Weights of a small GPT-style language model, trained from scratch on English Wikipedia.
Architecture: rotary positions, untied embeddings.
MLP neurons of a small language model. Each row is named by its layer, matrix (up: input weights) and neuron, and shows model dimensions 16-111. Each number is 128 + 24 x the weight over its row's rms, rounded and kept within 0 to 255. Numbers have three digits each.
After each neuron's rows, "fires on" lists the tokens most often at its 100 highest values on Wikipedia text that the model never trained on.

L2.up408:118111096151122099116112094123130101146145092128098169145134149055110125147110110137130180151074155138119133087123161131105082102129150160158167118138150143131138083137085118140102137155109125116150144108109081118126141174097094143120148111105155125150106141119131169152187124110150111128
fires on: " Co", " Ro", " co", "co", "Co"

L6.up119:116119142111101167112143092156081119136159101136131077130160133112101132132111134150140168129134134146116132095133162128112120119122159131129108138099128144161153165122113107111085148132147128134130125113113146105142112129114070083140128149111129095139134160123150087107125134060105113096
fires on: "\n\n", "\n", ".", "s."

L4.up99:122102115155140110127136100118178119097190164119087132103153076125076094155085116115120126126116116173075106178129123102136119138106118099119121187103101125127095161134134156171112115086145109133125116145168167098129119170086148082137143145120140134085125112123131121106094115158136145091
fires on: "est", "th", "rd", " last", "ighth"

L5.up333:139122091132081128115174165139152082091119134135157116110119156112148074164126120092142124157110135134143110122126167147098110120122166101111136091101113130125123102147123141130136115095120132148165167141114134155095139085146112148156118072108136110123149158139109151121203148099155142128
fires on: "===", "==", " ===", "ute", "q"

L5.up29:177125119146116122105153123118153105112124148095064137152114145153116093137120146084126135140123134120166166105088149149142121160142099121093136101124115153078178126172127109097157176109109136148119111132171118129139096098135108127128140118139066154103161138154167120140076147063112085102
fires on: " ", " that", " what", "at", " which", ", which"

L5.up406:093134129105132105135136135158142162138116145158152096151137163103113128112090143132144123149094137080148127154078165093102127112113099106124096137095154154159105123125109111104106128139161109167149071141132154114116124163122114137130129161159148114113144151145144127101156121092100097121
fires on: "\n\n", ".", "s."

L6.up295:169100173137160168127133120146087135091133116113170113087135118118123140102154134166113107129146181135060081156117150138122135135149136126149106132137178124102111128107102092097103104121124093118124110106112142122102106120097176129144123129126146161128183173143169101143162112149108139130
fires on: " that", ":", " of", ";", "|", " and"

L6.up243:131124148120115120108119133164091092125107074121123142134169120092103135154123156116122150113125116166097138098111142108124083078140153135125118126140111132124114149114116109128077119156147174149140135140126127126142100135127082164136136143143105108136176127145105153075097124103097158082
fires on: "\n\n", "\n", ".", "s."

L4.up121:157089062117114108134115122152129112172057145107141139094153180116144077082131116095123138121141119145102157164077108186158142126139128176125074122142111106178142111114105161132134118126127163152176163097131124105107056139117156098155126112103128136125128138115148120104110124147120131162
fires on: " music", " song", " negative", "ue", "$"

L7.up91:122150183155115147150099141175095132125158124145054111089103139146112139132114127122129168168110145137153128117143141128144177097107068110133109132107102123131132132131145133127125209108127107143140121134082103115157107120137101121106097111140095124131127124145133160138094189134068138109
fires on: " ", "\n", " / ", " | ", "at", "ol"

L2.up507:119092107121139121126095131135151097154111109142100116100175159113064093121102144152147132109114130126155107121132101119091147127131177158144120091153137143149111108114135138135111126144125139139117150151142158160129187148140087160158096124109149136166155164101122136137134122180098128142
fires on: "| ", "==", "==History==", " anti", " control"

L9.up285:109138139167177129123104132128147127147093140086132152171159158100125106128123142133120110174125134087135125159145144150133118105165108125112159127116142096118150133125132155104115128128144140139128167081130159114152122119171100163158138132156131126086122109102154152114090095126068123115
fires on: ".", " c", "t.", " h", ").", "s."

L4.up452:101143144104139103128130149167119130124154124157148136075166172097137110151107120116100104133144110135155080137130147115117142141121100128143104112158108141103143127158142120129149110152110111169134137145107140152179144109152119115138118145111085116135178164101106122143158151151151101123
fires on: "==", "===", " ==", "r", "==History=="

L5.up277:095146110138132143134137089171119147142097117170157157124123119123145129131108107151125124160100113112145102144114181179117159135151145141128114194103138131135122176080149123106064167156124177158121132106148096094164143140114106105116129149149097103149116128116108102113135122101123130091
fires on: "\n\n", "\n", "=", "with"

L9.up54:126123162113143103109110135116105119126141162120119141137130113088129051133116102125110130133138131088162140126134097105117087144112187140161136100092146117132155144178142112080085165098142133119110141126113140112132109101102111192152101126142172137159121087176121145116119119059107184123
fires on: " has", " have", " no", "6", " having", "15"

L5.up184:109109165135157138079120146178105139150117141133089081133138143124096136116118124131131110121106146124176121101112140104129123127131097118114087125097162124117160158128151137099126141151136146140128073142110125124136089165116079103125140172136119109108128166121122132103132166063133126121
fires on: "\n\n", "\n", ".", "s."

L6.up74:158108115140118116176116105152107120098136107137147168164159141123111155149106154105179109170147129181109122136048116159154119129141148140130142116177118130176134137126120121123099132140157128138118152114131176159151112119113116103124098164168164079118088122126131129146133162111100154089
fires on: "\n", "\n\n", ".", "s."

L6.up302:131131116146129116153089108120096145124140102100081133121174140138113122112113113152180106128121115097171160156127139147119118132133126156132125121166106149156158123107116157109068126151128128138129150122120151171084094123118100186104141134118127090135144109129152157103146151131124053111
fires on: " we", " you", " he", " I", "e"

L6.up408:111148159088077124123116129116122083073147178092126084186172171116121164115115079099135153119150126171119130126143150109096135122129160083168147174132129113092160139137095123116183139136141143139112154133167182118125121112147098135122089067138136128148151141130122128163079131116083147162
fires on: "ic", "id", "ron", "ret", "rat", "ist"

L9.up279:096135143134099103140140116155146123158063170093103121125123172138154086116140128160134146130139151159138110133130128109123114117112169132095141111106132117097118115148138138128084120175142162109149126134144157133143133139151128166125137149087167142142130178148135072171138097091112129076
fires on: " re", " un", "-", " imm", " \"", " sub"

L6.up340:122144134130137143130099105155149128117151100125136120117161146114113115158132095165139137127133106138116084149100167131093105130138100117091141104136127152095083145117145127155086118104152164159131138123142145099197144123130117109167143160156179090082118155144092111098124179096119149112
fires on: "\n", ".", "\n\n", "s."

L9.up157:103100150128142138090134153135132165119116174129151126120120115092112149088107081098124148142109141086115134125106103097125096174138123139090120141128157145140132133163130154094136161100143111140137067135119134113119108153117157120176129089104147103171096127092114126123138137142179082114
fires on: "ologist", ",", " politician", " actress", "ist"

L5.up359:098139147127141147125155106165101165176134128159121136142103114101118122104092129120124176106130127159148110146127158141101161141138112080134055135113138093143126148117121095135114126172134124126097151125121128123085187123120110093131165139150139110124116183095143159113125128094120122131
fires on: "\n\n", "|---|---|---|---|", "\n", "h"

L7.up208:117121131128172133133126104119112117162157133073159114111121173181137090133119099157122133109143070111155120151174154113188117152124084116112157142127136155122136097135158118085098111158133114138184145179121157130144124141120105169146103146146117131097148114066114130126133121096116092104
fires on: ".", " I", " people."

L4.up349:136133144152125135105140110172101146120106122134107086117136128131084130118117140146157132115127101128098111109061141122115102119156117150111087126118131140135119140109137113109095118150124170128149104127127132135155097135090061088134160139107139099122126152143138102093150162072131130102
fires on: "\n\n", "\n", "=="

L6.up205:106117075123143161097133107178112159157125135158140121111120126135106078116136111120160135133109130088117128081110130158091129151099133137084150109109087118152154122103118138103103102139127145113143128168121160149112105142132093134139166123127104129098136133114145139144153141127111115084
fires on: ".", "\n", "\n\n", "s."

L9.up123:148094138174165133151170129113089157070140133145161129121096110094126136142130142121121134141112117132116148149126140123148107137135137108129070130169135155132138147100115091124108088104145112085133115136111092131104114143111137127124120132150128145128114163120131137151160112183057142150
fires on: " of", "|", " |", "on |"

L4.up413:062120162107093112112156104097145153114082076163113123082106178131148117175130106134126108133130172087118145141151111140105139148152158136103132138155092149096169108133146114138143171144142136114157090116117142108127115122113125091183157147150106141113126088132155137125146153113132164127
fires on: "at", "ad", "in", "ung", "on", "c"

L2.up353:102133137098128102102155135144148117182147138075112141137147140115094131161135119173136144134139136179159070160094126129122138109117144105153147156132171133148096135139156161150145095146167124110144139154096136124136171135145125131135111146089131142086124192087128105090106124102105139135
fires on: " un", " re", " Un", "Un", " counter"

L4.up261:115136049153159132091141133167119154103125167125139150114105132104099161155153128132110108133115153140150150141114126141080108136145114161139124103149141130142102130089169149128123112092182120141151135093104101100155150132116138148119149151109119113117171136137114138155140133130111176131
fires on: " of", "W", "T", "-", "es to", "t"

L2.up377:090169153135129124134142140117075137095088100146148133120147153117086126149149128137106110160122169112143163136127091112117118116124161194121119172139153123147169154128103135141108123087147117113115116192124137119173156121113133148177114106108115136131129156163163136115112113095155154123
fires on: " have", " has", " had", " More"

L4.up406:158132150128141119128146085139129120132111092113111109134159149136088189071127127121150150129115107109096160103155131096129150127103133149110102114131131146161129162128167122114154169128141116093081095147132117108133124098133150095187113142137115139140100089143102123125096137090143165143
fires on: "y", " career", "er", "ell", "aku", "ett"

L6.up451:122092129135139121110129172125086086136121132138132140124183159114126150131104106156132153160124121123128126078118127146128094114135133116170144141127186091146137160099118085141121178154130143150185163117170153165110102136126142085136113156146132123148122124147126131096128176082121116110
fires on: "\n", "\n\n"

L6.up414:127108142133144145109104173173179108112105133146125134130139113120099176131109133114113082124100135173112143135091137148105104107130151161161125114157140137161146128105114142121116126147145096161124105123131126120143144115105066123101126170145163113125150115142116119134118153132105093131
fires on: "\n", ".", "\n\n", "s."

L4.up277:099115143058126078098118158099134114100119105126114127105120175131138149140121138120165139139143117146113111098167142157145101100113148153149124147140088182127090185126171154119145144145145135123072123143142114140126118096125117116146137129098138131123128143108128125096134135100144117134
fires on: "y", "um", "art", "ut", "ell", "as"

L6.up217:128131171115147136109104114165109133140153094151088117132160114108114120134160132147139146147120133161111139116113126137126110100138149142112095121125127144154146161118095079165104133149142139166107123137140166121167133132129056100153125137126148125100136127107138138099125157075114144112
fires on: "\n", ".", "\n\n", "s."

L4.up489:122110124084142172123146087108146178178109145157111143121124105122115165137130145100095117164142133129109096089138102121131135144141140107078133118159091160135120127130129143110121146095183135119124091129104082132137121150095122114142138113145105181107140089156152102139074115102155104139
fires on: "in", "–", "ast", "et", "on", "ar"

L2.up176:123095140113107131147107087117114145127152158138116136143130146123114137112113135123129160121098178113065111121165152142136115138155106166131141126133145128094119130119090133166117088165123124103137095143171103104118168154102123113151111140055155145141118148135105115138142075139116119097
fires on: " sw", " aff", " co", " Co", " Mo", " Do"

L6.up393:110103132085145125147109159121147170126115128138144100110146094132076115109108098138101113108106136114132118151081113094137153142123150137151146197154088109090074177110120157125176180120153132081131136122119157105089130139124132103147130145095119152115124108122112120089139142095136096118
fires on: " Win | ", " last", " only", "est", " final", " second"

L5.up62:085147111111165137139085167173070140163126147128127086112132138118142107109113130116155139136123122129121111129099153095150104126114119101108139111116135106122085191101111100145120077124153094127172144148133127104141165102138106138123156150151171122136133148137183124125113134094072125124
fires on: "\n\n", "\n", "—", ": \"", " ["

L6.up375:119157128109118140137137116184118114100129114124117136118165117104100143140108128145118134134097111121130135131130157135130129090154119166097101153103170131165131129180104072127085104126129145126124104136096155126172120143131106136166161132155168106135138138140183085071164115074123124108
fires on: ".", "\n", "\n\n", "s."

L7.up336:137134145118118145127126144135129159165135115091157122128144149141136118093145114189087118148115147100148110155087149071101116139156111137098178153096144155129128124132123116089090089133097111108120170143131109104167134137141115152168146134129158125124146131098156115104156125098150132068
fires on: "),", ", and", ";", ", the", ",", "."

L9.up168:112121120135131143152128134123121131121119118113082149130129138135106122112129145130126119166140121103139126174186137107116111127117189125120145110127115154169126130147165167121161119185099124150180115169087104143139110111117105138145119139108137155136135097135123110094133098108111099108
fires on: ",", ":", " $", ".", " were ", " was "

L4.up510:121156148128097143178122138152122104144164115152120116144131062081138150097126075115088142166126138117124107092142121140076149103168130146148105092156126106080152169097135148136152114151106124130106166115147099090134106121143122155148151112115128089105124130142102143128088133152079109135
fires on: " [", "[", "ik", "ic", "rat", "ber"

L5.up454:132129116171120095092113130133140146105151109126122165173156152156150092103148123093119137130171134104107148099119126153109095115111160152146133165126099151149138135146132161110143125107071155127145162132125164146121089147118094153082104180145162062121153165121120078143129131131125084130
fires on: "-C", " mon", "a", "g", " Mon", "-"

L5.up28:101111134158131131107172111159119150132133125134136105094164107085081131143105128180155131103119119135100145110080134142081101093111148103100114131107119127115135148094132136109059138139128141104153130170125142139161099154100056125138144133122153088135117138129150107100160147093109130090
fires on: "\n", ".", "\n\n", "s."